config.yaml
rope_base: 10000.0
decay_shape: "linear"
dataset: "wikipedia_en"
MLP neurons of a small language model. Each row is named by its layer, matrix (down: output weights) and neuron, and shows model dimensions 0-127. Each number is 128 + 32 x the weight over its row's rms, rounded and kept within 0 to 255. Numbers have three digits each. A neuron's up and down rows have the sign that makes its largest values positive.
A block is one neuron, or neurons of one layer that tend to fire together. After each block is what it responds to, as a language model described it from the Wikipedia text at the highest values.

L7.down261:122108125152135135149160119051058151134134163123149186125108109129141139162236120154092098082119136189131148091107116168130116094121135188129119130149161145148123126116129128151105142049123108084104129164042130106086087072143051139112156141115139172107062156124150098070112077124174079112149114132114116138170124087148151099168143078104160148125040109148175120098108095105118143097113
L7.down332:171136145205156118124088133123213144185118165134178142102132107088140128139143081148183130124168166126027136095119170086177101124167121118105101142117104148115147155124108090194074157178044103137144110139176117140073094121103163119139129166088124121115159172145087104121158100103099101100130174118144153083120153132096096105139159181145151169105117095117204109000092137123143136104143
L7.down476:108121117136099143132144153221139136137182160132132168175119125080130134063079127069162107138155126188151112107197108123151176118144150131148119097114130141149104170130151181132157109121154187127129178106141125141110088067184127092149123114126137164076109102111143174077119140123126184148155133138095148146140148156105110184174090163139118123111092151169183139109161164132097110058090
L7.down503:106105131135092117141122127155119114131148201152134096160118125199167124123132142164123166137174103132116100150097080140083076052130135159150136156143089133105157119105135145118119139141069158172145130123086211177041130144139132113136161146060100084102183163108173125125151111116121155105122111109137140208112093139116122175128133040168148153169106097137165171161132149131132106168126
L7.down703:104119140069143117141159168122126140122188129172150089113147140143173123154149115093133164131179087117119117093156121103147102072096144107168103140095077127106139154083147124102101218127109139141156125101098115147100022128153164150179089130141099134106100124168091142134177149130159108104152194079059155186170148088148137095106120101136071139148144080159090084180084151106111073107182
L7.down708:115129146135116136170122118197111126135136174068117102119156118100135180128158158144117095121172157114090094120081174105177116075123137188115135150119131129141088118134117109136096080125185157116099139158200121100119069121153105091166105121110100097119040137073193144111097083174158143099153094161209110116118142093105130108112083094161193124130057080163127117125131168156152184124129
L7.down771:083106077090139145131136100090166151091135121101165166154141142185156135092153118159118141110145199106191129095149149197139122157134159161142111191160095075137120127152182094095113178154126189091121161143147072104125165108152099180130128096118075125140144096152165158104098145144174162127128048111173151167182130095196139099120130150124138169130107112113101054125127129179176094086128
L7.down1023:144106113157156112113129151089079131133100077119147076121143101102071111112147099112109093108131157102044078147106140124088141076107185071097167123136112109115169136126187082206143157088126108134075160155158127120132119102144127110133103129146090133173116158147116078066126120107200128113132103105101121109152137156104159135110177093133103094109179109098143134087152120049170168128225
Responds to: Digits after a decimal point or dash inside numbers, mostly in Wikipedia tables, such as election percentages (42.35%, 100.00%), measurements (15.49 mm), and year ranges (2018–2019, 1997–98).

L3.down892:120095095184098113098160147169110082129092165111138124135189124147128072132171112081110200107106130119114150106200146093122122062094165144124138127175088175083085147158077083144160116158058139188111133081075141151134106139095134130108130134107119075200126170135150087139175160128159165142135158157076141095152146089113165075146116062146080122147128116132122105119154206130128149143175
Responds to: Two-digit fractional parts right after a decimal point in numeric tables, especially election vote percentages (38.56%, 100.00, 8.70%); weaker on mid-word pieces (S|oviet, Hudders|field) and "also", "of".

L6.down123:178119148153116134161121147103150136133119105101083141106125148159175152131180134135148096122147161162164111135143174104128069144107088108110154171097165168112124103156080125131090138158116096135186094171185135106156056082117105103139139107142138139127138118132115082067178191140076096144133159091153153157126064120163141114178129124171103103095094128117123136155157109146187195119085
L6.down152:113062115176077152149123115089137139118103192122049091106134158157111116029111098120133142121161158077126168129131111106142147132117162040110122163092165120087106146151131155102076158119140116177103161088122104081121123114143149078168102150142145130091080186113103132104071129089045168137157164096137113194080129137030079157067108127137117101081145121138119126109112122100122122123104
L6.down255:110118147176143106164103086089121120103109202121159153104131146173167121132152097146140124160080132097172173129106186138130149171123118137146138085110175182140191128078127073150146130187164132090093164156083110161147154108061103211139098150095103111135106108071112155134098148106139136163089105149106152166088118189160071145120124147142098090118100161170114091192101185133134127097090
L6.down263:093076103129120104138141068110130140154137176090098073141137094141125132163157163158109185088144143135105148102152168132101090129078084105076120111128130134146179121187199078080107070113158111078070157092078149128136176122055109094150115136141072151133104187091119113081142097101066181162160099085192094154134114138107122108125062117099119095146132105107076166143110120137142103185143
L6.down599:151102126189121152106134133114113103145177127085140098155103165146103154175103147167169205130106157143108132104138129162100098137120168149138072115186160132137115140140109119097096180124131098165128119107135100158153174106120118085130153132178211137138129196114103170090124159134120155137090121136147077117080127099125114141137098130206112155133139101108100134147169110119150130119099
L6.down604:163118128136149110152185162164081145114169158150125113137076143086132096116108152150149104080108114124103100168137122138083119177162116139181119142154136111155160116092129116118155151130154105136126190153126169135137097103106144137089101134184122189065161112112123103137121112152120108147141063142107142142124109083137200152104158130153141093108084099152167154074112157129154104138145
L6.down652:132124124140109151205136065124138181160125107121090138185129116152128160164179091120116083185121155105109094076132154129154055083103095075098100130153149153112077180115145104150063176134164123150130169159189076136104152099121068084077160156123058140099169160111100151071138092149095113168136093122071170109123126084123116106113154063120101116072154122116137123070108171110183129123132
L6.down899:131132109177143115141119081119198156153149140070084114144099094223155104109135125139153135101174159161131157111178148164100130172124099110110104147121151132132134164149146138134091164146127139132136205107089113059147129122171077131120078111122130093205176175119168075108150155129133178159093173144106177076130156159101092130129132144143154110169074144111100079111183085099145127151140
Responds to: Digits just after a decimal point, mostly in Wikipedia tables of vote shares, percentages and statistics (33.33%, 74.6, 18.38), plus some table scores like 4–8.

L6.down295:150179123167098198137124165122136130152114182140202095143118157104145124041144140082141171174079127193146124117100141173132139121131108065113160087123119133131124085110176168131142108112102102096146138147066108123062075206095130128140134069096131095111148090140097131060115121118118164131114147114146144131096093095138133152132125047077154061157162167104084099181125092080166186125142
L6.down326:162189151121127114161104095110114114117146134080137089145117140079090127162191140128082169099130164133120211110135115159133136082177102158171143160120119124086125159152166192182112128156109158117122178177100161178130123153105107083135139171163126137087098121115142152116200152140120096129096139115132155147131114154084148102133155064124093094189121153128175173057110168139133145097099
L6.down412:102218121109134144146088149193113070143172135184199145107172129167183117128107136109118161130140148183105196122165165090152158125078129170091119169175067113136119148124122131161108140172099116123143130139080118140151152153156142112160155140141153147166127148130107120118139126117095139135160177125125104103131127055150152098155137079148117074095096123096151165188125095091104100117116
L6.down470:185192127120123135091142085139090088130162081113088194110094152127134149112121102110187156119147121138156177119177155139105144126146135164096104109080192104089136156093085094150119157143143138082111148112156140103156104120137165109145168149152083086134159048193152128109177145120143096146049091057126155140092117114114110114184123206078160128199170126201147177104128113094136137091123
L6.down564:130228128123134126105131085133167136168168201112110111097137102136114074148097157089203148151145154143113113143184084177129115100120138164127161131130176133132138180098126120110085130142087094046149195159107155152105148089176098145110156057174049123095145094132152133051214132147054159139173136151130116078139127118101110112189186097098090160182131137068077141124079151126149131145115
L6.down684:147162096123122172119118118161071152087086124083118152117171103170157126050105111083131112144139160091076123120170096131153139122114157116192171133159166084167122119150141037119147139103138159154169134125128115117145120099144178164144006156108148105105102128090142143151084152087104103150154146162161097172097167157144100068143138128103145109097139040154110108113134144121107105061117
L6.down845:072229124027142180145182123099135113107126126152080153098092114167143190122189105109153120098136100173172094149081110149141125074164098141092129092169133064090150145156097145178168069127126150131144146117120122114159135090121114134139102132135112104129104134172119100114170123172163084105102148153101123113080144124096178099053146178097104150180134134133135080078092151139151088121128
L6.down868:146245164175139199143079124164135141184154146144141081141072155097098133148102049103167162089124133175144142159078111094118140145173140172091135161093134103139120132160079105151116076099110084147166107145105093167147094137146127113121210124140117145142148119123158171102188164133101063207154146182143168108168095154073138086113149146124112068145150142185144155158127087146134158126165
Responds to: Opening parentheses, quotes and subscript/math delimiters that begin an inserted note, alias, year or formula, e.g. "(" before translations, "_{" in LaTeX, "(" in chemical strings.

L7.down7:122165101130072186123203137111171051139161101091125152084122122161043130157153131155109137117097131157127102129128155050139149095097133147127159153127075127174089072147171117174128118126114126111070125160130144156061146160146127120082079189133103144144137185104130109184093143089156126140120067166152040123099172173159154126110089132119118170168130131135165131099135175124100147137065
L7.down13:155115135116108077161092123077087084098145173176115120101069106135137214144155140166085064148113064172123121178124127096121111139127120172090124119122108122172165105185087116110100089117105128143091148133105122175120137170137130055144149126132151109123129161124121186086096125121087143132123126135094152109097104128156137122116124123129068149077137119135163085148160093125099172108110
L7.down123:142166109071124147086141099138098122097103156169093071160098115195137158136111108120127123147168088094130144146150129136124170160109088152103101178129103037076126080154155095114155078131152161142155151116116072123159105100058061157123154108124171140120104086153140124162113139115155177065140172150157196074131133121149108143057146158126166157115150063105141092065133157150131146126071
L7.down262:118183095095182099117128074114141110175099149091104147173100148158170131134148095114148168160145160140158122132103111121174124153106117187159130120141141147084104081184148100132102102147165139183113152095172125115103154149118075184095136171137116155122056162078160149130133145106129126098119107135124122170095082118127143122116149130114079122080106134082160152121136098109167139123103
L7.down264:148151187159152158073145100140143147144131092114131166147149123127092063120149078081102100090111115086103096112198060136147142194123072120123129159124106163110117159130104152082033108181077096068084124100146078105141121131105170150115084166165172169130095101133147128118090120117147142112128137152113074155099163147135120149124092189087169148165128145168165093085102033093083090162123
L7.down466:114163186135194151140144190040108151170141135131091186125141172105072152148118132164097181043105139078120099115166127109124111158071092157121129111127079102107112154135056173114129184127091144140140132108106187147130147080101162063078126104118122178138073053113148127153127090112110159149133183117167116151143112047092160133129121108144108107106135148120114110133140180094136160096202
L7.down538:127235144212148145142189135147107078088112146174167108134121149132100089138128054155194153134120085165170135121179143179164123099122112138122109130117125120123099148178152167168148111108088144080102148132126114104132106125093160110085087127250135113119122118171186180120206153108148153144164188156157134091087119102136149122115086091147087139134172073084183163066163178103143115113141
L7.down1010:122119218112142126128109125108138075108165105142160090111106162176111158135156051187128108132144119127085187139124155100152160136150194183095144115172125144206083145148172148133104090138172120114214148117106067121028090177138110107156191116110133076121115134119105076096159160085043151106155130143140083126136131106104156093099073110102117158162128170084145181022133071118187167139166
Responds to: Punctuation and connector tokens inside dense formulas, codes and tables, such as SMILES bonds "=", LaTeX subscripts "_{", and "(" before taxonomic authorities or stats.

L3.down810:171138092083149091121153124136138131120117133140058162116125085173114147217082060187079134139189124145104093138129163067093075138120070129129145195138091117150094134153088121120119106142120115132106149189154101130089111076190132090110204148094093157131123098120170111113102045122146122126159139109097142139155160145128160130146133162095155132120058107147107112126199130123056161162124
Responds to: The second piece of a word split into fragments, right after a capital initial, in foreign names, model codes and acronyms, e.g. K-na-ff, D-z-ungaria, B-2, ZAZ-965; also closing brackets and table cells.